Part of a small language model's weights.
Size: 8 layers, width 192, 3 heads of 64.
Architecture: LayerNorm before each block, learned and rotary positions, biases on query, key and value, tied embeddings, normalized queries and keys.
Training: a variant of Muon for these matrices, 130M tokens, 7941 steps.
MLP neurons of a small language model. Each row is named by its layer, matrix (up: input weights; down: output weights) and neuron, and shows model dimensions 0-191. Each number is 500 + 50 x the weight over its row's rms, rounded and kept within 0 to 999. Numbers have three digits each.
After each neuron's rows, "fires in" lists the words (lower case) most often at its 100 highest values on Wikipedia text that the model never trained on; "fires on" lists the tokens most often at its 100 highest values on Wikipedia text that the model never trained on.

L2.up225:510573449472559350524431412510536505532406509535388469467474578586497513540502485502558421530393455518528506365572491508525515539538568501457520520550565379500471579498508474505534531449606482479448559471551539475507583544529496571559508523434459575490538412550494541525467497460564483441543466525510414538502569466481538535484408423596486468464553533413547546434509429546512419481490595438483486477474512491461517475477502462462464562533518564434473494429455484442485383589457449493455479564536490517535532507411510477526475494493457484535533509431648492474481443480533482447
L2.down225:400462452517488471383445610524525457490565598524437486557470539510469577567500476498389430551487394575503492448504549422499622484557596578551471466558553476477510528456585454484458533462558451470525540506561424456461536461360428557504544513438438503539500525456432523509484501447509511585559564409560492422493541513525519490548517543483497543433481539458436461581529448547451455515445456531461518512450495460489500498461382443573513485533468490588429543485513480511578532588461513488564499394446461569512596549556511521428513509513534511567515528480477501506519470451574491434
fires in: "people", "group", "loss", "groups", "version"
fires on: "le", "ou", "ers", "el", "s", "ro"

L2.up379:479474437520502468443519529446509472523527537444566458471500498463635452483386476429471535497556461541567413449539422575530403458502525459438556549506613470468479486473600485515605475607476401482514426487561416518487470505445511459573591469479511542569462525554348424521542493624553463473411474514510518518426466561505483511462537618518498490462484470508467434514474484514436479515443538495511440517481514541495455527452539451549455499450439519534493450513451534459530567456502519386462507520572476466462481470472478574525565527630526490513583522454504574555450586429460465496
L2.down379:588493514484466575472508516539507533484505513476524520446471461546572535452552428451527530554457472541475534457478535502571465414507513449527469484487561555434421532506473523445393488629559461466504493529529466515472483570467482473516529416591474538460556541472543565543585562546449471466549449450507624515506486366474493491519530502475566485490454534538509444461436591502519507447499508511582510420335439450445567469494490432504605394513519526465554370414536498496508643444508543499520560459482587428471466468449543520568541570557486436546435439534493512526475494516411531500
fires in: "three", "two", "four", "won", "five", "eight"
fires on: "our", "ree", " two", "on", "ive", "en"

L2.up92:497551462528438473475498546486401621501463493440465502538468525495535430441577458469453599584476465500497485444535517451457429416499533590524481561469444520425471486518502470509488462529500496550652568515429429499471524486483483577609466565551486559422497630487480543459501560494484478519501379509454589517521570443466473525534568507412503457524498463454565514466559525519606481507473514588517437553569468525387516402579523474580543437460471520425482465603526514546474482524496436518446440522563388527412443469446473520481515460440515468472549504506470589498479456562466482455
L2.down92:465542496438474478507431536515582492497471526520477577529441514441546551444581503417502505602418487446552503568496526434613524438540439545489548437503537543434433480545449447547495448496476516478350533533477470546570536504437477469610540532442484512533488499508476487510551513533458529567400469517468492477524457468535588487485459631553439476454536456449411494466440549519415565457512603485472469423584458480461503455491469529493613481484445454466482483447498489570482577484466616415440503456474575540462619494475540523577557506512589452462491470604555524432545447563494495496
fires in: "german", "records", "germany", "russian", "japanese", "japan"
fires on: "man", "an", "ord", "ian", "k"

L2.up230:432511508531541488495531586495467486395526473434476488523556422491446457505353455491443543531511417541541491520461435524520447396544509458485471503574524502519495530517440519439495414576496553473508423568504516561478437508460447448465492454475477513586531546430483464461575489549602445471532601543531521519589523533516488486471463466532496457453397477544584546422515472526423543432457557496612536459538519499483563560509495486390500426556457543444559514537536451462525526435395567390446541505494523456456516519495609652590595484504536475521531496538512432538422562491498498512
L2.down230:644457525461512462414509519475510492481542501473490431466521502545576531437434480401491547487545499580456461527435571517556482414512542531488395451533539448522488456538436440581472404573524486514536538498513424528510445526516428487506548439515507503577540515556457487573430528498366467498507463535514529499566512417451526555577501521558444599503571457430462465520481476496469468481486572459557488464439466531434497500503566505481503451522592536510520489476411507484615575495394480439507601454469441498516380466503485582597530431473562531532488516471389634533558471522511557539
fires in: "all", "four", "six", "two", "allow", "nine"
fires on: " all", "our", "x", " two", "ine"

L2.up156:562377414398462547548428493558466436432485423494552435498438399493555506479447527457423621471457504520509517524513543462497477585507524491446495458485520502618519512499600507394513435463504486472446507458469504456391457575545460506472526555515540472460523559578498548468496504512457542432640389530471524466496477520569451462525478446497506530557462549594537483436487538487524512484408531504536506506528533495431578476471531553602456507441571459436474534496552522486598471515454478466421530643600498424494441505431531495503491512507457448512562548457459509515547435500439397515
L2.down156:569519510559545398473496521514446528482546446533544426507440463481494461576582543551440505544533525479511496525516512458489520591392535551533505516487462476489449463468548535413528422545481393530537438480466536484460551590535547395535538531457490487442453485522528548513435465436386569332486464518528536527448490520598505421519493513459509508539530535482525504413549534484501522451430646505502533529552520540560502536467500449511487464542497516443450634462464456566594529469438467553513408579457460467381591382480464439502439529503526512494521542458471560543440526503557518587
fires in: "member", "married", "that", "this", "become", "minister"
fires on: "ar", "ember", "is", "ap", "rit"

L2.up134:489473432538481559429461482436495531534541427442493486452549545467475472430445570581448479571550493474463538532491539499507459528434516512501523495533470468571541529505501485475482404460553554538540480674498492509571545516514480455442477489492556452436405478489492484371468434526489578530509532555472479501586486441606517539506540456538507467467483455564451474451417609478492503490506464464392476468493467531555436527477510560428483519481496522444522498549544581589536533495507475524514587449586465348491601580546472547553566555444503508523512571514569449563475481490659380481
L2.down134:496497461376484492492584450504501497391558596564538510420470523543466569433529538517520559488461525575486545561470464417458524508474399450536509398458549449496535408616562474527410485468473521527536566508605456596465508433458537446361486534509583504535466509438459510501448482389500513433409476501543539528447507429637464589494513513466517500507589477455485511433502529526515459505498496468455516478459454531558477518436489443528449615506502498564519493533465454619475618559495471564469508555516469519559507520457443510584525494526504513559451542504473519563491433526546515413
fires in: "st", "state", "however", "how", "street", "star"
fires on: " St", "ow"

L2.up649:530409473568524467491506462493382520558426487463550524537520455466402466503446471495595417498489569547539510516407529492463526467578549557474518553474422495520615496433476555457361429489519475494398455468417451460498405502523444445521481559515483550489448451453514518476442547577524499521538433418598537493542529507573519566558493538516518499580537477523473396514478577476443491412467609473528546406568461448519453530445506498508479550532524485505561543508518509385536523558505538591524550541462472468399498489530508529484501450432570589471439473452414576537453525545601486491
L2.down649:474492560506462476553487571543565497562491457583478514508492430462530540451537581488589516471469589505504527537452449474496509444491485541462631475497484543578532486512560503579569431418423453625459443449526463452546606528526471446623505506435596564490567504434542519443484506507562501467534493491479480605518535481527499451457523472449439488500492497535432421435560503593487475496509492559505466543481500520519459493503623445469459445416480478466486476411540486465487528471414513424491498624401465516444528468507509398595450509543483501562427573443557576449497558557434513395
fires in: "new", "other", "whose", "our", "newly"
fires on: "ew", " other", "e", "ur", "v", " their"

L2.up96:404450471558497428499375536465526444621478586504533515455508520469602485558474437481534508524487496453538502561554589479554484517475562442454561483533552557560463509460563469511538470511536451544536548503405466537457431481512588539466534519524516532467473499522429551478486463536501503501550411473505480533562507451436506573483544539466540396484383471496597561544497517550453560512465489474585408507579504465581527486454503473548502436479496566571561404448529442412467408437517506462502580513534540496575455549560420554443410449519505403437383477408445499537445471573510467513
L2.down96:499516434421536514483545469551502468532400478509517526518545522369462496400507464601449507482528496574554500518471485628469430505600472501464435454584522516473475441533635486470457531534551490467498538538472453477521463558442534543503591538415466578493467491492527607583541503545545448497510472573497399542436415414419561395478518531467601496540534421522485473529492592477509476549458489462539526485472613451489576506513446507558442532475506485555457476508420467517578502557449449504468591513439485572569571409489514514516502409467364462462526459489540501526528463494533529520
fires in: "army", "run", "part", "runner", "running", "party"
fires on: "un", " part", "m", "in", "oll", "art"

L2.up260:520463608582522528506446491556489499502554435478545503570597501428562509489482475481489495543511455522514498516445439505520492601520537472447486489432501566482411596469518507368519502570458509568493548498424394510544446443505606478406554508551543544506468499500417506474484523536559413476513420519528532503516534464439518546423463457486571441473319527586536580492456439527480527455473551513565431545448504496478486481526466493515573456426498483559555469523477496393507525428482430505432386573507456477587483592560485579513464521521510457375447536535463580476448487501480521433
L2.down260:514570399477501577510523485576485420574393546542532640432515541477516444471449464477524485491510492627518455505545443550474561509523494484514448559440544408482467447442441541454477553527604502513499448576544495414541525491519549467521515556535434526508487559529558522551421562483498530458530419413592521583470433566472502414512600492560559520555520450513518415592454499436546409467465478490470487425499556397555578476595517510528443429503522439465528398470509532521531575540494447518507543507475542483455548471477529429536441430472445456449411507509529545439445517518529580493
fires in: "party", "part", "business", "participate"
fires on: " part", "art", "us", "as"

L2.up735:436498500593484547529482535511545510445528480530526440460447451534419430494564507461537447541530439580519534411465541596469454525531484508469452590469417411457521552326495444546635543419441493469415516560477532554522500591363453500498510545402493460579567406482526431587575464508508507524458552507485523445547502521563420540446514502511440471442495451435488454421480451584549464499474526492539603496537468446502448501431529529533496468501402481489459449564445478509480530487559505527440400497482530490527525497495504480442431458493453437530487548506526484547491546535495568630
L2.down735:568471473468531503526458583513533520515466520463548543505452524583478522518550593443477507456580517468502543527443471483545497475493525528460445501559441534625539470406567476480534456521457439565448415552477539544605416396513510506442522560470482507442474475543548537519532508513499585523563501543530457603510496495448447570502490454596491546500443544459451425476486503542396580478403547498355530539523431534554509490563518615538537574545443486477454472503406398374515434545508439521432470556457509511488433590547499504521376497509564540516565472496434462545496467490439488430
fires in: "through", "third", "nominated", "lymphoblastic"
fires on: "r", "ir", "ph", "in", "pt"

L2.up160:447409469505512570480538523434605394511400509464486511561571471510442401508546469537545425499542511551576526482486524532435546517555494489422482526531543525501546398476495487539548467440468456494494436513477401520513548486477466489452499507368489441553572499545525575449447474439520547418518474590559604492520487644478498433461453531486487528493568519531528488420484534507415591535525558460560535468462620435633481549602487492542514522453553429525463482425450397490590524510537587545504602487488511517504489522600508535495494488508497510540511448585549515477516531500507407505
L2.down160:601430519621376540588403406517532468499549545432546483568505478452541483534488494529486480547465533536478481489573543407518549470490561512559505438431513485555486485442431486512526504505516524492512456590506520438499426566484458575573532567421556479562488474394471493457503380570526548571455434589550496538483518486543448482534484420479462507499421406490419613508475577474485499507502517527538521459459472435497421572464555542517562519546512467547506451407530441462398529537490518501519520537487542565594382571535479486371470456482442510443499527468548503587548502503479463467
fires in: "most", "those", "detroit", "whose", "water", "anyone"
fires on: "e", "ost", "ater", "oc", "it", "one"

L2.up666:516450577480489431544532482535617472500505525513639501487484454542520594421520474577460520382476544433503478596501476498467551475530471498448395559540480508571452437589516572556451508450575472514512579570470555466533466476529607550374535501533479565563587399471411537524557458544559489509516511488488500565390514454607471479516562505520607496517473551576527524489505464499399433418573503476479548493580520528517387542452566485534502562452497546574514570540502488456469566536500469534508465490540462571482473505555533539563537464539467485466569483414482528520538508511502430455
L2.down666:428430465426415534508469475531413575417473478501506471522518571548480467491524600518597527517452432496539521546540437550431413547533454478403400442472501627373441555564450550481578476488554485447601578520500508525502453497425538529470456478450578577449450511437550531450491496499509435434471491529517512502496495560552542566474533566423485464547551435497561499440488543479526442422529506457537589477452515463397452426442542510572550407536600497527553425535475490521473502514475555518499498497459421519514546460620543566454582562460524500522474532470519511486462587534465542459
fires in: "january", "august", "came", "october"
fires on: "ug", " Jan", "ame", "ee", "ct"

L2.up294:493460542453442600449469555522565529528531504582514478502547461361541483532527590506509483551394606535546500485509539526438477551571525533472429627431527437449582574510581501448490512419407437533454551512462526506465504569524537446499493466628533513502511465495461390511410462492483411461550503562495506501473502452562502512483474473466531459512473420485460534518424587468481465464583481455418520529473422563453462491471524521504494532493506552504631536499457585567527474484548447493415567496555452563440527475469470471543489601408462402501529423497443548436485498552516579557
L2.down294:481523516446532470494509522398481491584516450498534482529496528497477482441520505475523420456536521471440484533495468522479594470540600470415505486553534521560555626516560486443432528510584493550508489552322494574514512570465452509531486485543455498475405578455421520524558475472469529551456481576422515537469564539477479462453609403494458559512449467498504423591415506381515462471462553431516471453531615566412434434534477478539576334536482502491550514487484527512465501582541504533424583565550522465560525482515483466497581438483528547489469556452486434483536503555527464439
fires in: "country", "countries", "album", "seychelles", "prize", "attributes"
fires on: "ri", "b", "ry", "ey", "ul"

L2.up706:525585477458519593531522538434411523451500443572486474506573474532540502513441538426471503529524554504522522447502517569512582572479540436578454526546505524528440568494477552486566525518478581420385512517416524528561479516535536377472460494525477469497399398419637494529572386444537549472480432440471602434502526543527540567480493481490503427460489461584570471557514509432621504476495484487488470488567400558474595487493540604594421443525504612502455462479533463481508454468506509463366471537492521496505503480512427508497531416415486492548473535458490466523503519540534490529
L2.down706:574494559518556557524574530459530540489477491519470464510513487579536482401488471488425498587536514583538489412375487462417461439572592393520562506494471510525477424546641448549400561491531501565473539505601507458530458448571455403504547437554523507409488526544513525560559582427458484413576555540462504467489421463515449448528544475388466534484570544512513418503557518516424465497482456514547506454454466512567529504511486482478536495515462489563428470484533539526472573531475439497521468427454511519440474530440535508590517594561463419629450514497525512416454554466473436502
fires in: "said", "six", "mix", "minutes", "minister", "population"
fires on: "id", "x", "op", "iss", "ut", "is"